python train.py --num_hidden_layers=13 --num_key_value_heads=3 --head_dim=64 --norm_place="pre" --positions="rope" --rope_theta=26200.0 --rope_fraction=1.0 --qk_norm=false --tie_word_embeddings=false --lr_head=0.00402 --doc_mask=false
MLP neurons of a small language model. Each row is named by its layer, matrix (down: output weights) and neuron, and shows model dimensions 256-351. Each number is 128 + 32 x the weight over its row's rms, rounded and kept within 0 to 255. A neuron's up and down rows have the sign that makes its largest values positive.
A block is one neuron, or neurons of one layer that tend to fire together. After each block is what it responds to, as a language model described it from the Wikipedia text at the highest values.

L6.down308 [111 108 138 135  84 179 131 127 137  96 156 109 129 148 124 110 142  74 118 161  33  70 108 141  69 111 153 121  91 148 166 136  64 150 139 122 182 159 117 161 130  95 131 136 132  68 122 104 109  85 174  90 173  82 110 175 193 133 121 162 146 117 160 126 117 177  88 104 156 148 100 126 138 161 176 126 111 112 134 151  94 125 158 149 124 124 157 129 121 113 144 129 158 100 147 163]
L6.down440 [178 124 152 146 138 125  50 107  70 112 202 124 121  58 215  98 165 135 106 167  76  50  99  99 139 165 141 132  64 117 163 140 122 174 137 109  98 109 122 124 141 111 152 140 127 131 127 155 124 125 132 149 126  60 115 113 145 109  91 116 141 135 159  53 100 104  72 109 135 126 153 163 135 140 170  79 126 107  92 168 150  55 163 158 127 117  95 143 138 122 144 110 137 105 123  96]
L6.down490 [ 98  99 113 103 127  99  85 124 144 107 151 108 193 147  88 174 120 139  63  65 104 167 166 125 114 111  89 159 118 141  98 143 163  90 106 188 121 138 153 117  94 128  81 158 169 122 138  60 160 153 132 164 122 221 142 110 171  81 147 112 103 115  97 120 165 121 164  83 221 165 148 109  97 154 176 113  93 117 124 137 151 164 164 139 103 114 139 123 116 141 136  99 139  78 164 128]
L6.down766 [162 161 120 146 105 132 113 169 160 145 112  73 159 168 198 136 122 160 122 222 163 181 192 105 131 129 195 110 118  92 102  47  66 174 195 161 197 115  95 153 155  73 123 156  94 127 117 170  53 136 153 100 107 160 122 175 104 134  91  87 164 108 184 120 104 116 120 142 130 173 141 140 130 153 145 118 188 110 184 159 133  82 103 120 123 153 131 120 146 150 121 114 117 116 104 121]
L6.down866 [151 121  85 130 137  37 191 139 119 167 148 114 180 123 233 163 139  96 151 119 175 117 129  44 150 173 133  98 111 178 108 115 117 194 146 163 148 129 135 156 103 170 142 139 156  68 128 125 110 145 144 105 110 127 128 131  87 104 104 102 110 104 127 106 157  94 152 126 180 126  76 123 152 150 149 124 150 132 154 137 156  85 119 128 125 180 114 102 136 141 117  77 170 130 115 100]
L6.down891 [120 104 186 141  84 107  99 113 145 206 146  88 126 138 134  96 119 115 111  73 123  82 143 153 177 116 138 125 154  96 122 184  79 126 144 122 110 123  96 121 108 104 197 138 128 153 157  79 112 117 141 115 109 187 107 147 126  79 146 115  87 144 125 168 153 185 127 154 103 144 130 127 191  92 145 130 130 141 122 113 147 128 162 174 130 113  91 122 168 118 145 192 111  67 124 128]
L6.down1085 [181 145 135 113  73 100 160 178 153  92 154 120 166 143 146 149 161  97 128 133 156 116 154  52 135 138  79 120 155 115  69 102 148 198 120 101 179 103 152 160  91 147 161   0 101 100 233 119  63 118 126 122 138 163 125 106 132 127 150 201 163 165 151 118 141  93 100  79  83 153 114 103 134 127 231 156 122 155 136 124 135 150 144 189 144 144 124  85  98 122 103 114 129 158 151  85]
L6.down1317 [ 89 108 175 153 137 119  85 102 152 133 128 152 110  81  85 182  86 128 121 135 136  85 165 103 161 133 183  90 175 181 144 135 121 150 113 140 128 119 151 131 100  88 164 156 156 161 114 130 103 147 188 197  94 130 105 153 228 161 169 129 193 139  79 160 131 119 134  77  75 107  82  84 116 136 109 114 129 155 134  51 118 127 115  85 181 158 133 146 153 103 131 152 181 107 161 150]
Responds to: Adjective-pair continuation. Tokens right after a prenominal adjective where a noun is expected, mostly coordinators or commas joining a second modifier, as in modest and, spiritual if, new,.

L4.down999 [ 87 205 110 135 147 105 111  89 122  88 105 151 173 131 114 147 183 103 122 212 121 158  77  97  79 140 129 107 153 167 154 188 140 100 175 134  58 138 197  99  67 130  70 120 175 103 101 132 153  66 130 138 121 140 137 104 132 165 134 108 139 113 126 132  99 134 114 139 126 137 139 123 147 198 200 130 143  90 129 155 141 133 159 141 120 140  95 200 177 151 103 135 151 134  83 167]
Responds to: Word-piece and modifier fragments. Fires on mid-word pieces, apostrophes and compound modifiers across technical and descriptive text, e.g. the ' in 1,1'-Azobis, "ground" in ground-based, "side" in port side.

L4.down751 [108  73  96 121 109 130 191 193  95 134 161 100 123  97  90  80 121 121 117 199 143 134 144  68 147 152 100 118 171  83  91  84 160 116 108 163 120 143  86 148 122 110 126  40 110 155  62 130 139 130 132  83  83 135 120 156 104 179 131 128 128 135  77 137 177 101 137 110 124 142  96 165 101 174 113 131 157 121 153  92  73 127  90 162 153 176 163 167 197 192 155 171 142 175 171 180]
Responds to: Personal name continuation. Given names or surname pieces coming right after another first name in lists of people, e.g. William John, Robert Lloyd, Clap-ton.

L6.down14 [139 122 116 191 162 152 141 175 131 135  93 135 146 101 109 124 107 141 173 129 157  90 171 128  71 129  86 157  93 112 155  78  31 138 124 207 131  87 102 129 112 137  59 160 173 154 138  72 148 124 152 119 145 147 131 133 157 114 128 108 115 148 140 150 181 101  81 114 147 107 113 185 174 159 129 130 127 128 167 157  65  93  90 161 166 124 160 119  99 139  82  82 148 115 121 131]
L6.down536 [121 167 167 167 100 128  96 127 186  97 100 184 133 152 134 109 102  82 138 145 171 150 102 147 182  87 137 134  97 108  94 111 147 124 185 133  46 147 142 159  85 152 167 155 144 109 123 142  69 144 145 122 183 113 154  88 127 129 136 155 148 150 125 102 136 121 122 149  99  58 117 140 129 108 159  89 152 147  79 155 119 120  96 106 143 117 139 120 122  81 145 129 128 111 158 152]
L6.down765 [144 103  86  81 123 113  90 123 135 120 163 114 150 152 131 138 105 124 184 129 184 122 123 128 111 150  89 139 118 126 135 177  92  85 106 100 157 112 131  93 186 132  94 191  87 130  71 112 162 140 114 110  86 176 100 149  84 130 116 135 161 174 103  81 126  87 143  70 177 119 105 205  98 121 110 111 111 184 153  61 169 126 117 149 135 163 103 149 159 121 162 137 111 122 131 135]
L6.down1143 [148 113 135 159 119 138  80 118  84  90  48 134 116 144 172  96  84  95 111 180 152  98 121 153 119  99 157 131 103 165 137 102 150  47  94 118 109 109  93 130 104 124 133 121 124 130  64 149 105  99 161 178 110 115 177 114 182 162  70 125 126 124 142 149 137  95 120 128  69 146 167  72 122 122 148  45 107 177 173 139 112 109 166  95 123 116  87  76 123  73 117 133 113 156 157 135]
L6.down1302 [ 95 117 172 104  65  77  94 113 133 138 122 140 119 111 102 106 144 160 127  67 108 182 115  94 149 115  99 164 136 100 149 130 194  97 110 128 118 115 159 147 137 120 147 208 146 163 133  79 113 107 171 157 147  63 124 116  79 147 154 143 149 168  68 129 198 113 101  98 123 116 214 116 132 116 112 154 107 122 159 137 146 127 156 109 132  91 135 115 108 134 180 113 119 154 133 168]
L6.down1381 [118 125 126  92 168 121 145 136  86 180  83 144 102 111 213 149  95 163 156 169 165 100 119 147 165  64 104  92 124 176  57  71 103 112 124 139 152 149 173 188 131 155 178  69 113 130  65 106 126 102 169 154 114 114 112 139 147 144 125 122 124  95  59  84  83 137 114 135  74  79 123 148 102 132 121  95  86 124 109 102 149 177 149 171 108 138 169 158 135 137  93 151  96 128  84 159]
L6.down1406 [108 121 179 127 137 156 128 123 102  87 159  89 174 145 160 141  84 123 157 147 192 113 162 185 100 139 156 134  95 147 142 129  96 159  86 186 121 123 118 118 120 136 145  95 109 167 125 155  70 119 121 169 169 144 155 110 127  70 154 137 136 111 105 120 126  84 131 127 117 148  56 156 109 162  93 136 114 174  73  70 108 128 117 120 183 106 150 133 132  92 207 101 157 139 125 146]
L6.down1498 [100  91 174 156 150 167 116 101 135 119  98 166 106 143  71  97  85 158 137 106 162 146 125 126 120 116 116 189  88 109  88 136 157 123 116 122 162  78  77  67 119 144 180 255 168 145 117 106 108  63 142  89  85 120  78 111  76  68  98 114 159 113 127 112 154  98 178 112 141 131 107 152 116  84 107 125 156 173 129 133 136 159 135  82 159  96 165 147 145 132 148  91 165  84 159 135]
Responds to: Foreign-language title fragments. Mid-word pieces and function words inside French, German or Italian titles and names in English lists, such as des, der, la, au.

L10.down230 [ 82  93  84 128 105 136 130 112  96 108 114 111 114 118 149 111 100 136 124  98 109 156 169 141 114 187  82 103 120 113 142 142 112 173 161 126  86 141 173 136 113 102 101 106 164 161  89 142 147  90 156 102 144 119 129 122 146 163 149 125 101 120 157  94  70 128 240 131 137 128 201 137 119 115 111 103  94 159 112 141  99  94 125 138 133 153  77 127 106 116 109 131 143 134 139  93]
L10.down371 [ 78 133 112 124  96 142 166  84 140 104  94  42 187  86 146 143 113  93 138  94 100 160  95  89  77 117 119 150  85 117 161 122 119 106 147 109 158 132 179 109 148 118  88  86 110 162 172 110  98 164 116 103 137  87 143 118 164 115 152 149  98 151 144  98  40 128  95 151 193 170 173 148 145  99 152 143 106 161 147 142 128 110 105 121 107 153 138 137 107  60 112  50 117 149 177 163]
L10.down393 [158 122 135 100 134 138 128 152 153 160 133 116 156 109  63 172 145  79 225 127 164 139 104 172 127 107  90 120 125 176 108 160 121 205 152 193 168 181 154  84 134  91 132  30 161 136 135 106 153 136 133 143 122 121 101 156  76 175 159 179 139 132 121  92  99 106 113 164 126 163 135  82 152 166 118  83 149 144 100 147 110 193 139 133  67 108  68 109 118 126 149 143  76 111 220  94]
L10.down845 [127  98 103  89  75  85 129 152 157 116 165 142 206 199 201 133 143  92 126  96  91 129 173 145  92 179 168  81  74 159 103 157 138 103 116 107 137 103  97 107 105  95 175  53 133 101 149 137 159 147 170 153 183  52 133  64 154 141 125 134 106  73 151  96  98 112 125 122 123 168 172 157  98 121 102 215 140 135 161 141 209 124 146  69  23 111 120 149 147 134 111 145 137 185 101 151]
L10.down967 [ 99 123 157  71  89 157 100  94 144 122 115 121 151 125 187 151 138 158 121 178 146 176  95 216  81 115 150 121 167 190  98  78  74 140 101 143 130 140 180 104  52  77  91 139 168 186  87 105 102 103 128 144 113 119 121  78 106 114 189  83 137 119 131 184 183 164 142  83 103 136 107 127 108 134 130  78  73 140  41 107 128 184 122 144 127  97 105  70 116 108 174  97 166 155 100 160]
L10.down1064 [123 133  87 187 127 179 112 100 147  83  79 109 191  52 115 102 106  86 210 133 157 117  94 166 155 158 101  97 123 119 116 121  99 104 121 128 143 146 142 138 113 142 162  98 145 150  94 139 131 127 103  92  82 108 145 125  99 200 151 117 154 126 110 111  89 191 107 176  99 132 143  88 120 176 124  86 143 122 183 129 108 160 147 156  89 181 181 139 128 125 130 100 142  95 171 146]
L10.down1350 [160  98 117 167 160  89 148 128  96 191  90 113  70 124 155  47 121 124 141 137 155  89  74  84  94  62 136 196 131 100  90 109 174 176 109 102  78 116 110 115  96 132 159  49  82 116 147  53 167 129 130 142 125 104 138 137 131 145  94 105 147 142 134 147 163  81 134 139 120 117 137 115 140 122  97 128 171  92 116 138 153 112 129 121 141 105  90 117  92 191 121 126 217 120  97 113]
L10.down1375 [132 122 102 176 162 146 111 199 191 161 143  68 111 115 142  92 139 143 137  86  97 107 101  87 159 146 106 112  97 113 132 140 102 124 122  77  51  85 150 130 138 137 103  48 178 162 161  76 176 176 135 111 120 159 128 137 161 163 135 130 124 134 111  91 136 173 103 188 102 143 177 155 131 145 110 127 107  95 131 133 130 126 154 121 182  72  97 130 181 145 116 146 143 115 164 122]
Responds to: Role word before names. Title, role or faction words, and table pipes, that come right before a person's or group's name, like manager, shortstop, president, by, with; also faction adjectives such as moderate, traditionalist, modernist.

L10.down25 [133 134 160 189 123 123 144 167 106 147 112 164 131 138 148 114 124 120 170 149 100 114  55 178 182 127 144 173 172 145 132  58  90 171 194  83  88 143  97 154  95 134 119  54  88 169 133 105  87 118 140 146  95 159 170 128 151  89 155 190  91 178 122 146 101  57 159  91 135 132 161 154 148 134 101 144 166 129 118 117 175 105 129  96 126 124 152 151 147 132 111 126  88  55 132 112]
L10.down110 [155 174  76 112  99 117 128  81 134 100 128  46 137  90  94 137 112  73  97 102 163 156 126 203 167  70 108 152 164 136 146 138  51  99 174 115 127 112 186 179 184 133 145 157 121 116 189 171  99 149 162 162 124  88  66  94 134  97 133 133 124 158 147  83 152 163 132 124  85 159 136 156 184 208 128 101 136 135 124 141 178 133  84 148 148  86 199 150  45 168 149 169  96 137 148 120]
L10.down114 [129 133  91  35 125 132  95 102 119  95 141 132 134 150 190 166 136 168 138  83 138 118 114 119  81 100 152 114 124  72 132  58 180  97 102 135 161 125 151  82 126 172  81 171 163 135  72 112  61 142  81 125  81 108 130 164 133 124  87 108 146 101 118  90 122 114  79 136 123 104 192 174 105 117 161 121 134 158 134 126 192 143  99 139 115 184  89 138 127 179 168 168 103  86 126 135]
L10.down423 [ 81 134 233 147  95 159 121 105  95 189 112 169  79 164 141 129 144 101 126 103 110 114 117 144 104  70 106 133 151 129 142  95 108 149 106 136 143 157 116  99 121  39 145 137 108 124 151 181 117 172  66 156 186 122 129 142 104 207 148  93 168 106 116 109 119 145  76 149 114 130  52 104  97  87 112 106 103  67  76 111 136 124 200 108  61 116 168 112 126 158 108 183 119 126 164 140]
L10.down722 [ 74 171  64 100 163  65 144 140 115 108  99 139 118 124 111 119 136 161  83  95 111 104 175 116 160 135 223 183 178 103 166  97 122 144 111 163 104 110 111 137  90  85 134  98 149  84 102 181 127 139 174 163  95  84 190 141 101 148  85 119 105 111  84  80 183 147 152 109 106 147  83  97 182 156 147 115 171 124 179  94 160 137 110 128 163 127 147 119 112 106  80 146 158 116  91  86]
L10.down998 [109 132 140 123  86 131 134 135 128 160 145  76  76  92 146 174 168 129 156 133 128  65 149 123 136 139 103 142 123 113 129 119 116  42  93 123 112 141 113  83 109  98 159 121 124  76  97 125 143 177 140 142 124 176 166 143 144 119 127 146 156 153 138 123 162 169  82 110  99 122  74 157  89 123 112  64 149 114 106 116  94  83 156 170 114 143 119 130  82 113  96 135 177 144 165 135]
L10.down1246 [ 91 107 119 122 142 153 111 130 165 155 123 164 147 135 108 162  72 130 188 196  99 122 141 183 119  84 184 108 136  91  67 126 115 110 180 127 161 142 116 149 112 141 147  48 153 111 161 181 124  84  76 155 198 176 134 130 114 118 134 157 105 126 131 123  95 151 141 139  97 155 130 187 137 124 114 115 147 113  96 200 169 145 145 174 163 171 118 110 134 114 150 150 151 131 185 110]
L10.down1469 [ 93 156 164  83 104 154 134 101 143 147 153 145 136 139  94 132 117 107 162 153 121 104 146 134 135 126 170 161 116 111 172 155 119  99  87 121  50 119 123 148 136 163 176  35 108  97 123 158 142 157 135 125  73 132 161 131 139 125 152 148 116 136  77  94 184  92 129 142 105 149 175 135  82  96 158 185 131  95 150 151 161 125 152 132 148  83 159 186 148 120 137 139 110 115 233 177]
Responds to: Noun-phrase opening determiners. Determiners opening a noun phrase, mostly a or an, sometimes his, its, or the New of place names, after verbs, prepositions, or commas.

L10.down122 [166 136 150 115 104 207 118 150 124 123  98 132 103 132 224 163 131 190 136 132 100 140 133 134 151 125 138 132  80 101 138  90 147 123 138 114 115 134  98 163 131 112 117  77 129 154 100  81 141 153  97 157 114 125 150  92 190 140  73 111 132 122 155 136  62 114 151 120 152  81 109 129 187 169  91 168 130 136 126 126  99 118 135 179 177 113 196 136  78  91 138 160 182 133 119 146]
L10.down340 [118 137 113 166  97 187 132 210 173  70 158 145  95 135 128  71 115 157  96 170 152 122 118 103  86 116 171  54 129 204 106 146  77  74 121 111  50 191  88 158 109 177 139 142 185 108 156 105 143 101 143  80 117 144 136 131 183 134 106 145  77 136 156 117  49 149  90  91 138  91 137 175 116 164 176 170 121 141 112 118 132 103  75 121 132 123 130  96 133 170 139 119 171 114 170  88]
L10.down413 [184 132 157 133 117 152  89 124 163 100 145 112 201  76 163 140 137 147 107 176 108 134 153 122 152 138 148 141 133  86 218 119 200  97  74 111  81 116  94  88 117 117  95 169 154 128  94 173 146 129 112 135 189  92 132 210 178 170 106 196 137 141 139 142 131 100 111 141  90 123 122 123 164 154 157  87 102 140 132 148 127 143 105 136 150 114 134  90 132 138 134 155 114 153 164 113]
L10.down808 [155 103 100 112 159 108  87 138 102  97 144 101 130 138 114  85 142 197 114 125 111 163 127 148  96 130 137  90 158 136 126  96  84 156 128 133  78 119 155 190 130 124  83  99 129 112  83 100 164  76 167 154 170  92 150  93 138 164 138 183 121 128 123 162 150 132 153 124 104 130  87 109 166  92 128 113 131 108 129 141  80 124 148 117 116 134  94 140 119 124  91 192 127 123 123 143]
L10.down1120 [155  84 114 192 137 138 109  87 121 155 105 131 145 113  95 149 122 190 105  81 124 154  85  88  75 154 123 168 142 115 104 183 164 132 136 108 153  83 144 113 102 152 131 120  98 102 180 128 162 169  96 150 119  60  98 152 128 133 111 165 130 126 103 148 143 123 141 197 114  81  69 181 125  87 143  54 126  74  80  98 147  92 189 183  96  98 117 142 132 101 183 124 131 165 129 133]
L10.down1233 [182 114 147 180 115 156 135 123  81  82 145 139 172 156 169 145 182 103 136 136 129  87 104 154 106 152  83  96  53 113 165 134 164 108 129  83 119  60  98 162 129 127 126 101 107 105  57 160 118 134 106 179  98 107  60  89 133 124 117  81 185 155 120 142 144  94 139 116 170 166  87 123 151 188 131 127 121 206 178 145 156 172 157 162 150 136 150  93 110 107 161 119 166 146 136  93]
L10.down1334 [134 122 151 172 146 144  92 137 146  47 130 146 195 123 137 135  87 150  83 151 146  93 160 125 135 139 132 206 113  84 134 146 177 146  86  67 157 131 144 121 151 140 147  97 177 162 220 151 117 154 138 138 126 100 111 129  72 168  99  80 108 130 172 155  53 161 113 114 155 149 105 173 170 139 119  87 107 153 129 103 125 151 146 101 120 117 143 125 128  72 132 130 124  90 124 114]
L10.down1414 [151 127 155 146 178 153 125 120 213 142 125 198 118 110 147  87 124 127  98 111 173 150 116 104 126 132 104 141 136 155 102 130 112 128 127 100 172 126 206 131  99 122 110 140 165 124  96  58 102 107  70 134 117 156 109 133 131 153 173 159 125 143 219 143 162 123 133  98 145 187 161 178 103 184 111 100 145 192 156 133  88 143 116 134  98 140  85 121 128 130  82 113 145 128 154  58]
Responds to: Name and title starts. First token or early fragment of proper names and titles, often in tables and lists, such as Les, Le, Cl-an, R-okkor, Iv-án.

L6.down108 [181 136  99 143 105 128 177 150 135 120 127 160  91 150 167 149 182 117 116 144 154 173 127  78 125 138 170 132 148 169 108 137 170  94 130 142 145 112  83 100 132 168 122   0 154 111 176 162 138 142 108  60 120 106 110 164 162 129  88 141 128 115  84 149 115 185 122 132 160 139  97 220 151 129 169 115 114 130 123 151  35 124 101 116 139 116  92 128  80  84 142 119 135 155 164 159]
L6.down183 [160 148  72 206  76 175 127 148 149 135 132 168 128 140 148 201 105 115 141 155 113  72 115 111 141 131 142  96 117 181 146 124 167 120 119 125 176 111 164 114 114  91 160 101 168  82 158 169 134 140 125 133 128 143 145 127 113 116 189 169 137 120 137 135 176  98 162 114 158 137 116  59 155 138 123 167 183 177 109  71 108  87 120 132 159 186 129 152 139 137  74 102 201 126 122 111]
L6.down649 [203 184 139 137 157 101 128  98 123 115  65 149 122 167 123 142  89  99  72 145 114 204 171 149 111 135 131 153 127 111 166 132 137 137 202 163 137 170 113 144 164 149 110  25 102 114 135 147 119  85 126 129 119 121 140 107 168 160 179 148 204 154 141 127 116 132 118 143 129 174 139 102 153 132 116 129 136 123 109 157  83 153 126 122 133  60 150 151 151 120 141  72  95 175 169 176]
L6.down738 [107  77 104 110 141 151  84 158  79 142 162 147  70 159 122 135 176 143 139 167 127 171 158 107 127 133 161 102 113  33 150 166  86  97  88  78 124 159 141 129 150 145 127  70  77 111  56 155 108 158  93 116 155  91 139  93 129 186 118 139 128 220  38  89  94 138 116 102  95 121 111 152  93 119 139  96 174 180  63 164 103 141  95 112 128 131 124 191 107  46 119 125 115 196 135 167]
L6.down739 [ 96  97 171 149  74 164 111 107 135 112  49 141 106 106  93 171 121 105 160 123 134 137  88 129 133 128 191  56 141 126 146  84  26 107 135 191 149 164 151 100 140 179 124  73  88 139 110 107 190  33  75 116  27 155 154  77 198 149 118  77 155 108 137 107 150 150 150 137  55 125 158 129 182 144 171 120 135 105 120 110  99 138 187 185 116 179 156 153 129 118  45 123 150 197 128 167]
L6.down850 [106 135 150  78  58 136 121 121 121 115 107 157 151 136 136 130  95 152 130 169 166 145 115  97 141 117 109 147 121 157 178 154  55  78 146 141 132 102 130 175 199 137  73  71 138 135 115 122 155 124 123 129 158 177  55 142 143 149 157 149 207 177 139 107 138 121 115  89 176 143 193 140 138 151 145 111 171 203  85 132 114 110  68 118 133 138 123 116  65 137 160 195 156 120  60 126]
L6.down1052 [113 146 149  90 110 144 140 125 111 166 185 132 170 110 135 130  96  86 183 178 118 174  96 138 113 117  97 173 135 103  97 184 109  72 127 127 139  89 120 111  72 124 177  15  79 145  87  69 107 165 106 149 186 124 108 106 164 160 141 137 139 159 217 130  98 113 121  51 169 118 159 128 152 225 107 121  78 144 119 174 103 148  75 100  97 150 189 104 127 106 121 130 114 129  83 182]
L6.down1202 [ 73 165 170 138 132 107 136 136 138 104 228 169 175 187  67 141  81  90 144 138  79  93  81 103  65 100  50 129 110 120 173 114 171 127 198 101 101 142 212 136 178 106 105 118 125 116 179 119 139 100  97 173  93 157 111 170 153 141 104 137 129 154 116 125 186 130  76 106 127 118 119  86 125 123  75  77 135 172 111 121 134 149  88 108 193 154 161 154 156 155  89 143 130 115  78 141]
Responds to: Noun-phrase head completion. Completes the head noun of an object phrase in narrative biography or sports prose, firing on its final piece or on an article after a verb or preposition: acclaim, comeback, sequels, in an attempt.

L6.down212 [186 104  99 131 164  86 142 128 101 123 134 192 135 109 104  90 104 144  88 157 176 119 180 175 121 181 134 112 169 156  79 124 136  89 152 147  90 108  83 143  81 128 108 181 171  98 228 102 153 120 161 220 145 116 107 148 134 186 171 145 128 127 140 118 109 136 109 146 128 155 111 111 101 144 158 155 120 152 155  79 118  99 124 103  87 142 113 118 218 151 124 155 118  77  92 154]
L6.down230 [135 137 151  80 110 149  76 105 138 117 109 116 173 113 144 143 195  88 150  86 146 156 100 178  97 103  89 123 122 155 127 174 110 164 149 127  98 131 133 174 100 178  89  20 133 152 160 107 151 145 117 164 120 137 156 127 195 114 132 185  61 112 142  98 139 109 131 134 116 133 119 122 106 155 134  79 119 135  84 115  83  84 151  61  87 117 132 153 174  96 131 140  71  94  96 235]
L6.down353 [196 155 119 107  96 182  77 160  79 112 138 146  94 128 162 151 117 152 100 107 128 141 160  77 129  97  82 163 128  86 130 101  99  59 118  88  62  80 125 117 197  72 123 140 100 134  58 187 119 133 115 103 190  73 132 122 189 148 119 151 131  75 107 125 119 135 125 148  75  72 209 170 118  82 149 121 184 151  49 144  17  93 132 150 197  71 131  70  85 122 156 147 109 149  52 138]
L6.down534 [134 145 104 177 108 122 130 149 161 110 107 125 156 202 150 175  48 114 107 116 106 149 147 181 162 127  65 146  59  70 127 181 103 117  79 112  95 199 106  58  68  85 117 179 163 135 129  58 173 115 172 173 148 164 135  89  95 158 120 118 119 111 110 195 176 109 152 105 116 172  98 145 136 142 119 128 168 182 123 139 122 116 124 103 146 183 141 146 142 135 127 143 154 135  90 126]
L6.down540 [100 110 160 108 132 186 142 143 101  81 143 151 105 111 105  90 112 132 128 188 144 113 115  99 103 141 110 109 124 130  91 129 105 116 107  90 122 124 112 120 187  95 121  84  95 108  69  96 145 148  97  92 144 101 138  94 161 196  87 132 105 166 121  71 127 153 109 110 118 113 136 142  94 103  79 123 129 167 152 140 117 159  72  79  74 150 162 169 106 103 137 110 104 194 140 123]
L6.down845 [165 113  90 154 133 128  62  88 110  93 118 125 120 137 157 147 109 125 109 162  72 155 104 134 100 162  46  94 130 145  97 111  86 122 214  83 118 130 116 162 140 106 132  79 136 143 130  77 109  94 146  85 149 152 180 111 135 131  95 156  92 113 161 157 117 193 170 145 112 144 114 154 127 132 148 144 114  99 108 156 133 106 150 134 122 122 108 103 147 114 100 119  79 135  65 146]
L6.down1141 [151 180 119  78 137 173  99 126 172 153 116 108 177  66 135 181 169  96 118 129 179 145 147 129  75 147 175 147 178 137 163  82 153 151 135  88 137 184 148 214 157  99 138  40 115 125  66 160 164  98  46  78 136 128 136 114 128 131 161 116 140 211 134 166 118 119 114 189 106 155 149 124 144 164 130 159 126 136 124 169 124 124 152 118 147 195 161 176 147 172  86  92  36  92 155 130]
L6.down1528 [163 153  88 133 156 108  94 134 168 186  62  63 126 111 199 190 127 172 155 113 106 141  77 147 178 113 118 164 177 149 150 174 100 112 203 121 121 151 127 126  94 108 126 144 131 150 174 122 137 158 102 125 177 128  73 119 118 143 196 163 147 115 129 102 138 129 149 146 154 142 139 170 217 161 197 126 103 101 151 134 113 216 127 117 112 127 110 114 200 164 116 173 147 112 120 114]
Responds to: Prenominal adjective modifiers. Adjectives and participles (or their final word piece) placed between a determiner and a noun, e.g. the targeted, unified, accomplished, same, main.

L10.down218 [171 130 173 145 169 192 166 129  91 108 183  97 134 141  88 142 147 127 191 104 127 115  99 122  94 174 131 107 114  96 171 113 108 134 126  96 148 146 184  97 137  85 157 138 124 144 185 139 115 170 136 137 138 101 136 116 173 100 128 135 136  70 134 153  96 194  62  86 157 164 154 130 110 134  83 125 161 140  79 138 179 104 104  74  99 141 101  82 113 136 156 232 106 117 127 120]
L10.down225 [182 123 113 164 173 122  99 148 151  97 112 119 107 112 133 161 149 151 184 115 130  84 154 127 114 152 120 122 143 162  78 158 116 203 158 125 196  91 182  79 171 132  90  37  88 133  83 117  91 122 138  85 160 113 145  70 105  78 119  99 102 129 145  90 108 103 138  82 145 101 163  90 103 164 111 120 112 177 173 143 160 214 127 157 141 135 122  95 103  86 175 102 116 147 142 127]
L10.down257 [122  58 166  92 194 150 109 124 165 201 115  82 152  79 135  83  88 172 154  89 126 137 120 107 127 141 125 152 106  99 168 107  99 159 172  94  75 129 166 136 176  97  77  72 107 109 116  65 115 132 182 146 105 106 147 112  99 168 130  82 137 116 178 108  89 135 159  97 114 123 154  99  87 157 109 122 127 169  83  99 133 100 112 128 191 116 167 149  90 107 160  75 151 136 106 132]
L10.down439 [137 118  72 148  55 120 121  97 146  68 107 180 114 155 118 166 118 114 108 185  99 108 126 104 125 148  76 113 126 163  92 133 162 124  95 146 107 198 121 163 169 109 124  53 122 141 124 152 125 117 172 135 138 107 165 182 182 111  89  75 110 106 131 163 109 141 120 130 139 140 172 129 162  92  69 117 114 135 133 111 158 174 158 129 161 115 130 136 151 142 108 144  76  91 116 113]
L10.down880 [120 129 135 117  85 128 160 118 143  91 152 115 130 127  87 105 137 125 130 144 113 137 141 136 147 119 137 183 116  64 152 148 109  89 119 106 134  75  84 202 206 153 147 155  77 167 132 147 142  97 177 141 152 119 170 152 140 131 196 132 167 127 113 109 144 124 122  81 137 127 103 118 126 131  98 126  92 176  78  61 161  83 161 108 118 105 118  69 144 107 101 157 146 166 139 115]
L10.down917 [142  96 108 123 116 107 119 182 121  84  89 126 126 106 185 131 103 110 127 134 143  65 111 141 145 130 163 104 147 122 109 153 165 130 133 206 126 107 134 131 168 166 164 148 103 128 138 148 142 147 179 122 126 100  58 105 182 142 103 143  74  92 163 136 108  31 112 152 170 134 117 200 140 164  77 138 143 130 168 119 133 156 115 137 129 161 114 119 143 130 155 160 115 118 155 149]
L10.down968 [147 111 141 127 117 153 125 156  89 126 123  85 137 105 148 113  36 184 114 126 117 149  85  93 130 195 115 157 155 165 107 134 210 120 142 116 162 133  74 140 134 128 150 139 108 113 172 113 140 102 115 113  87  81  92 181 136 182 110  93 118 167 191 158 108  80 188 142 134 149 132 112 109 134  96 122  81 147 141 120  70 132 124 116 120 175 151 148 117 121 110 172  70 172 100 123]
L10.down1115 [167 123  94  87 146 172  91  84 112 175  82 132 150 169  92 139 126 122 147 142  96 159  83 129 127 138 135  58 191  71 102 148 173 140 130 152 111  98 120 120 127 162 111 115 107 126 143 150 149 106  80 140  68  91 104 157 105  91 133 127 103 107 154 118 122 165 198 158 159 170 144 250 136 106 101  81 139 142  80 143 135 137 108 130 133 155 144 126 159 160 136 139 129 131  98 128]
Responds to: Medical term onsets. Word-initial fragments or modifiers just before a medical, anatomical or biological term, e.g. met(astatic), hyp(ersensitivity), pl(asma), or left before hemisphere/elbow.

L4.down198 [ 87  95  58  96  51  83 125 125 163 107  78 146 118  48 147 163 159 140 137 139 155 101 149 160 111 133 144  98 137 177 106 115  97 110 106 153 128 126 109  77 100 110 145  78 118 113 123  62  63  85 126 111 106 158 157 106 169 162 143 200 170 148 200 192 144 116 179 116 151 138 109  75 159  92  87 128 104 123  88 129 159 151 127  78 121 150 117 114 160 163 151 143 158  60  95 182]
Responds to: Group-identity adjectives. Adjectives and suffixes naming political, ethnic or ideological affiliation before a noun, such as Republican, ethnic, indigenous, extremist, liberal, political.